config = dict(
    d_mlp=1024,
    norm='layernorm',
    parallel_block=False,
    decay_shape='cos',
    doc_mask=True,
)
MLP neurons of a small language model. Each row is named by its layer, matrix (up: input weights) and neuron, and shows model dimensions 112-175. Each number is 128 + 24 x the weight over its row's rms, rounded and kept within 0 to 255.
After each neuron's rows, "fires on" lists the tokens most often at its 100 highest values on Wikipedia text that the model never trained on.

L6.up815 [106 135 108 114 135 139 110 125  85 109 164 106 131 117  94 112 128  87 141 144  68 115 129 155 104  97 142 130 151 140 137 138 136 119 128 114 127  92 134 140 107 139 117 131  86  86 139 123 107 165 150 190 109 103 160 135 135 151 118  84 174 122 113 139]
fires on: "f", " f", " p", " gr", "-", "pl"

L3.up978 [110 124  87 138 128 141 156 124 103 134 115 112 120 164 141 150 131 154  72 128 117 120 140  84 128 133 116 142 115 127 176 113 158 123  96  87 150 160 129 144  72 151 116 159 156 124 111 117  95  86 100  89 111 144 154 119 128 154 140 151  75 109 143 151]
fires on: " In", " in", " an", " Russian", " the", " An"

L6.up759 [103 155  93  96 127 139 146 149 143 177 132 122 178 113 124 111 146 111 172  81 177 154 125  95  59 147 116 129 187 104 114 146 109 104 127  71 150 128 139 142 170 115 121 147 124 119 131 146 108 104 151 147 134 158 160 127 100 114 110 136 107 139 112 122]
fires on: "es", "us", "s", " works", "os", " processes"

L3.up593 [164 147 124  73 110 130 119 130 115 155 131 137 142 141  85 121 110 126 170 127 117 159 112 133 116 122 121 112 130 119 181 138 110 144 134  91 125  54 128 109  72 149 140 172 127 122 131 143 149 132  89 175 145 118 140 149 178  92 135 156 157 120 135 140]
fires on: "c", " Ab", "ab", "ec", " Am", " Cam"

L6.up1009 [129 131 143 130 141 137 167  89 101 115 123 107  99 203 112 146 171 126 147 110  93 117 151 137 133 117 115 129 125 115 100 153  96 135 129 114 176 128 119 161 128 165 110 149 118 121 121 115 144 139 114  85 163 121 140 122  98 169 166 111 130 104 125 116]
fires on: "y", "ship", "age", "ia", "ue", "us"

L6.up998 [132 119  93 145 121 123 110 146 137 132 161 144  92 117 174 142 147 101 156 122 153 109 125 124 123 147 117 100 139 154 174  99 110 127 103  66 113 135 114 113 158 114 109 116 162 112 100 149 131 126 158 183  96 117 148 138 157 147 125 127 120 136 126 102]
fires on: "\n", "s", " Z", " W"

L3.up503 [115 136  90 133 121 150 104 113 127 149 111 129 117  75 148 122 135 129 107 130 176 126 121 123  72 110 111 101 106 137 136 177 129  91  49 125 123 123 124 150 130 126 114 123 126 112 102 130 131 112 124 184 146 125 161 118  68 142 142 139 108 114 132 144]
fires on: ",", " the", " and", " in", " a", " cross"

L3.up964 [130 121 133 147 118 136  81 116 116 179 122  87 120 153  92 149 156 157 171 123 133 127 132 126 118 120 133 121 155  92 152 125  68 127 117 122 175  89 148 160 123  81 136 136 166 129 184 121 169 144 149 111 162  95 131  85 103 133 126  90  98 125 122 138]
fires on: " album", " station", " version", " song", " film", " footballer"

L6.up589 [ 91 118 117 123  67 150 114 126 178 152 119 150 145 175 163 137 108 133 119 143 128  91 153 141 121 123 159 140 126 117 145 108 113 113 134 139 134 158 135 171 134  88  51 186 159 124 151 134 121 159 139 115 108 119  96 118 104 142 136 134 140 116  93 176]
fires on: " ", " re", " also", " \""

L3.up201 [127  92 137 137 122 144 109 161 111 117 146 133 115 147  85 144 104 150 115 134 148 134 113 144  95 129 170 109 131 144 123 140  77  87 157 116 164 160 123 115 109 141 127 198  84 130 143 118 105  74 175  91 155 124 160  85 118 100  85 102 115  60 114 140]
fires on: " (", " up", " died", " population", " origin", " out"

L3.up49 [ 89 148 142 104 117 140 134 135 138 146 118 112 145 142 137 120 181 141 136 119 108 118 106 105 124 103 121 142  94 129 119 175 100 111  98 114 141 154 154 131 158 183 130 133 144 128  95 135 127 114  82 142 162  38 113 141 120 150 141 112 115 139 138 158]
fires on: "===", "====", " World", "Turkish", " ==="

L3.up588 [101 123 100 110 143 162 147  93 125 134 112 116 125 161 171 153 133 124 123 110 101 158 148 109 129 127 123 174 127 107 119 134 152 105  98 124 183 140 120 153 121 100 122 127 172 124 115 140 107 113 191 113 142 112 114 106 123 115 115 110 147 129  89 143]
fires on: ":", " by", " −", " with"